From a checkpoint of a small transformer trained on Wikipedia: 4428 steps.
MLP neurons of a small language model. Each row is named by its layer, matrix (down: output weights) and neuron, and shows model dimensions 16-79. Each number is 50 + 10 x the weight over its row's rms, rounded and kept within 0 to 99. A neuron's up and down rows have the sign that makes its largest values positive.
After each neuron's rows, "fires before" lists the tokens most often just after its 100 highest values on Wikipedia text that the model never trained on.

L6.down76:52 56 42 50 49 47 43 41 55 51 65 48 43 66 54 34 56 51 49 47 37 36 59 54 50 54 49 37 39 46 68 64 32 47 49 48 64 50 57 33 30 45 39 33 60 55 67 57 51 44 48 48 51 55 33 38 72 39 38 66 48 45 52 39
fires before: " ", " \"", " The"

L5.down731:45 57 47 46 44 33 33 43 47 51 53 58 47 46 49 61 53 38 51 41 53 55 50 29 59 45 43 44 58 54 56 39 54 47 44 56 46 56 56 37 46 43 54 44 37 46 61 43 33 54 39 47 46 71 53 69 63 46 37 60 39 43 43 42
fires before: "if", "os", "it", "and", "ber", "ipp"

L8.down484:51 53 49 47 52 73 58 59 65 38 54 59 50 53 54 30 37 38 50 43 32 64 62 31 50 29 45 50 62 52 64 41 64 55 50 61 50 62 48 41 43 55 53 53 33 56 54 43 55 53 53 53 51 56 45 52 71 31 55 57 61 52 52 56
fires before: " ", " later", ",", " in", " after"

L8.down429:49 44 56 51 44 63 49 65 33 39 45 39 50 51 31 49 47 50 45 46 54 34 48 62 58 44 49 60 58 35 53 52 54 48 39 72 32 50 45 56 46 25 58 52 52 39 45 61 35 35 64 65 41 46 50 42 41 51 68 61 58 37 38 44
fires before: "ary", "ish", "and", "es", "e"

L8.down202:41 59 54 68 44 53 53 47 64 57 50 62 56 34 55 38 29 27 32 52 48 53 52 71 59 43 59 55 61 42 59 41 58 70 60 56 47 52 66 30 68 50 61 38 50 38 49 55 51 57 43 53 27 35 38 50 42 51 38 86 67 71 52 44
fires before: "ation", "ated", ":", "arly", "ating", "ate"

L6.down757:50 58 49 41 61 54 45 73 42 43 51 55 40 40 65 44 52 54 60 68 57 52 41 47 66 66 59 61 46 29 49 48 46 59 55 41 48 63 55 57 53 44 50 56 52 45 42 61 59 59 57 52 38 43 53 46 42 49 51 49 51 64 36 26
fires before: "s", "A"

L4.down138:48 50 50 47 61 32 49 55 66 46 56 53 57 55 67 44 32 50 46 35 35 43 53 54 34 42 45 52 48 52 45 38 48 38 41 70 54 60 27 40 52 66 33 54 49 29 64 61 74 51 59 62 66 70 45 38 62 53 37 63 49 41 57 44
fires before: "ed", "ement", "ition", "pt"

L8.down273:35 47 48 47 46 37 67 50 54 52 39 56 79 64 48 47 47 52 57 61 41 56 66 56 38 45 73 49 48 49 51 47 64 46 35 42 23 48 59 51 60 50 54 54 49 59 39 39 48 33 31 62 36 39 51 64 56 47 66 45 49 54 24 49
fires before: " ", " the"

L9.down500:53 52 65 48 48 59 36 48 70 58 47 46 42 57 46 34 53 55 52 50 55 30 46 57 41 68 39 43 55 58 60 55 55 48 55 56 61 48 48 41 62 57 55 52 78 51 36 45 37 48 51 64 49 51 64 51 47 56 62 65 54 60 51 38
fires before: "vent", "ry", "v", "y", "min", "am"

L8.down475:60 44 45 45 58 47 52 49 54 30 45 48 49 68 43 47 55 55 58 45 48 51 45 52 56 47 55 49 35 41 42 56 50 56 53 34 48 56 49 41 35 58 53 48 58 41 50 34 68 39 46 59 40 64 72 56 49 32 61 32 57 59 63 68
fires before: ",", " he", " the", " she"

L4.down170:48 45 51 56 54 45 45 55 65 41 35 35 70 69 43 56 69 60 51 47 35 30 55 49 48 36 41 44 43 45 68 72 66 54 52 43 42 41 61 34 52 58 54 49 38 48 47 45 43 68 36 29 51 40 46 46 45 57 45 67 46 57 48 37
fires before: " of", "ic", "y", "ort", "icip"

L9.down261:70 39 47 57 51 50 67 43 67 70 55 54 75 46 54 53 50 49 46 60 32 55 39 50 52 51 44 33 70 64 48 32 59 55 38 43 35 36 44 55 57 54 49 58 58 61 52 45 52 74 59 59 46 58 51 49 38 28 52 48 53 51 54 66
fires before: " |", ",", ".", "100", " in"

L8.down216:61 53 65 55 64 44 65 46 63 49 55 61 61 53 36 49 41 43 42 53 50 42 57 65 77 53 48 42 53 63 45 65 64 50 52 54 48 54 56 47 31 51 48 51 52 44 50 48 52 40 50 23 56 46 47 35 46 40 64 62 62 76 65 63
fires before: " of", ".", " at", " and", "ial", " in"

L6.down149:53 56 50 56 52 48 66 38 48 65 50 75 53 59 54 54 45 52 44 51 48 40 52 36 57 52 37 52 53 55 47 47 70 47 51 63 70 43 43 53 45 47 55 46 62 46 60 58 56 70 35 38 48 61 49 54 56 57 56 20 72 62 46 57
fires before: " of", " and", "==", ",", " to", "ed"

L8.down809:47 45 37 31 51 38 36 46 60 39 47 66 55 40 49 70 56 54 70 51 63 23 75 63 43 55 53 60 55 64 46 64 51 56 37 66 70 36 51 46 43 54 37 58 60 46 33 43 39 57 53 58 47 52 48 60 37 44 47 52 38 55 48 41
fires before: "s", "i", "an", "=="

L9.down470:57 81 57 44 43 33 56 55 30 60 48 55 68 68 49 58 56 36 36 51 53 52 46 62 44 50 63 52 53 34 58 55 41 44 55 50 38 48 37 41 57 50 63 40 64 44 41 60 61 55 53 50 45 39 58 44 62 77 34 59 61 45 37 49
fires before: " a", " the", " well", " an", "k"

L4.down669:59 55 62 41 37 41 37 30 56 52 58 43 50 53 59 52 58 61 35 42 44 45 52 60 51 55 47 58 66 56 56 64 49 42 60 45 56 43 34 79 67 62 58 41 67 58 56 64 57 71 60 42 63 47 45 60 70 52 62 65 42 41 45 44
fires before: "vent", "m", "v", "am", " in"

L9.down438:61 50 49 48 48 51 41 64 49 42 44 50 47 43 40 47 29 47 51 52 35 44 52 45 68 46 54 65 57 58 66 45 68 46 45 40 56 59 48 51 67 45 53 53 42 48 59 56 46 48 60 42 35 50 44 58 47 54 37 40 48 33 49 54
fires before: " to", " as", " of", "side", " with"

L6.down130:46 46 50 39 58 60 48 54 59 26 36 49 70 67 53 44 40 60 54 42 50 52 61 47 40 42 46 58 46 35 32 57 51 50 50 54 36 47 47 63 40 50 59 53 59 49 42 50 63 51 60 36 49 42 57 48 39 22 44 56 35 47 50 48
fires before: "ite", "el", "med", "m", "es", "a"

L4.down268:50 60 44 34 55 53 59 38 58 38 57 45 31 57 41 54 38 51 38 34 37 51 50 49 52 41 47 60 44 49 58 60 62 57 52 53 31 44 28 51 66 55 53 59 59 46 59 50 47 50 42 47 54 44 38 41 45 49 55 39 53 46 39 48
fires before: "\n\n", " a", " an", "i"

L9.down321:44 46 57 55 50 49 39 37 60 57 60 65 37 56 68 57 42 53 40 51 48 52 25 45 70 45 38 44 43 32 67 61 54 65 46 46 42 57 54 42 39 60 43 36 51 54 45 53 55 50 54 62 65 50 46 48 39 52 46 54 55 67 53 45
fires before: "ation", "ated", "ed", "ates", "ate", "ating"

L8.down317:43 34 49 39 52 41 29 54 60 56 62 43 49 32 45 59 43 39 54 48 53 56 46 30 72 50 55 53 63 45 42 54 34 29 30 43 38 46 54 41 43 51 53 54 47 51 47 46 42 48 56 46 59 67 51 50 41 48 65 49 35 37 46 60
fires before: "ely", "ation", "iv", "ed", "ity", "ives"

L9.down565:35 39 66 48 44 37 41 43 68 47 50 35 40 30 64 41 47 54 51 35 43 54 58 52 29 48 55 58 49 49 60 63 53 37 35 43 50 44 61 54 48 59 53 41 57 47 53 45 52 42 52 76 48 54 53 43 60 26 50 58 64 37 56 54
fires before: " a", " the", " his", " an", " that", " l"

L6.down890:61 42 35 56 50 39 48 48 63 60 44 45 42 44 45 40 40 57 50 70 38 42 40 57 53 39 60 39 48 48 50 56 50 44 43 56 42 56 46 44 45 72 52 51 68 59 60 56 52 48 62 53 50 48 30 31 63 48 63 53 53 41 29 40
fires before: " by", "hip", " the"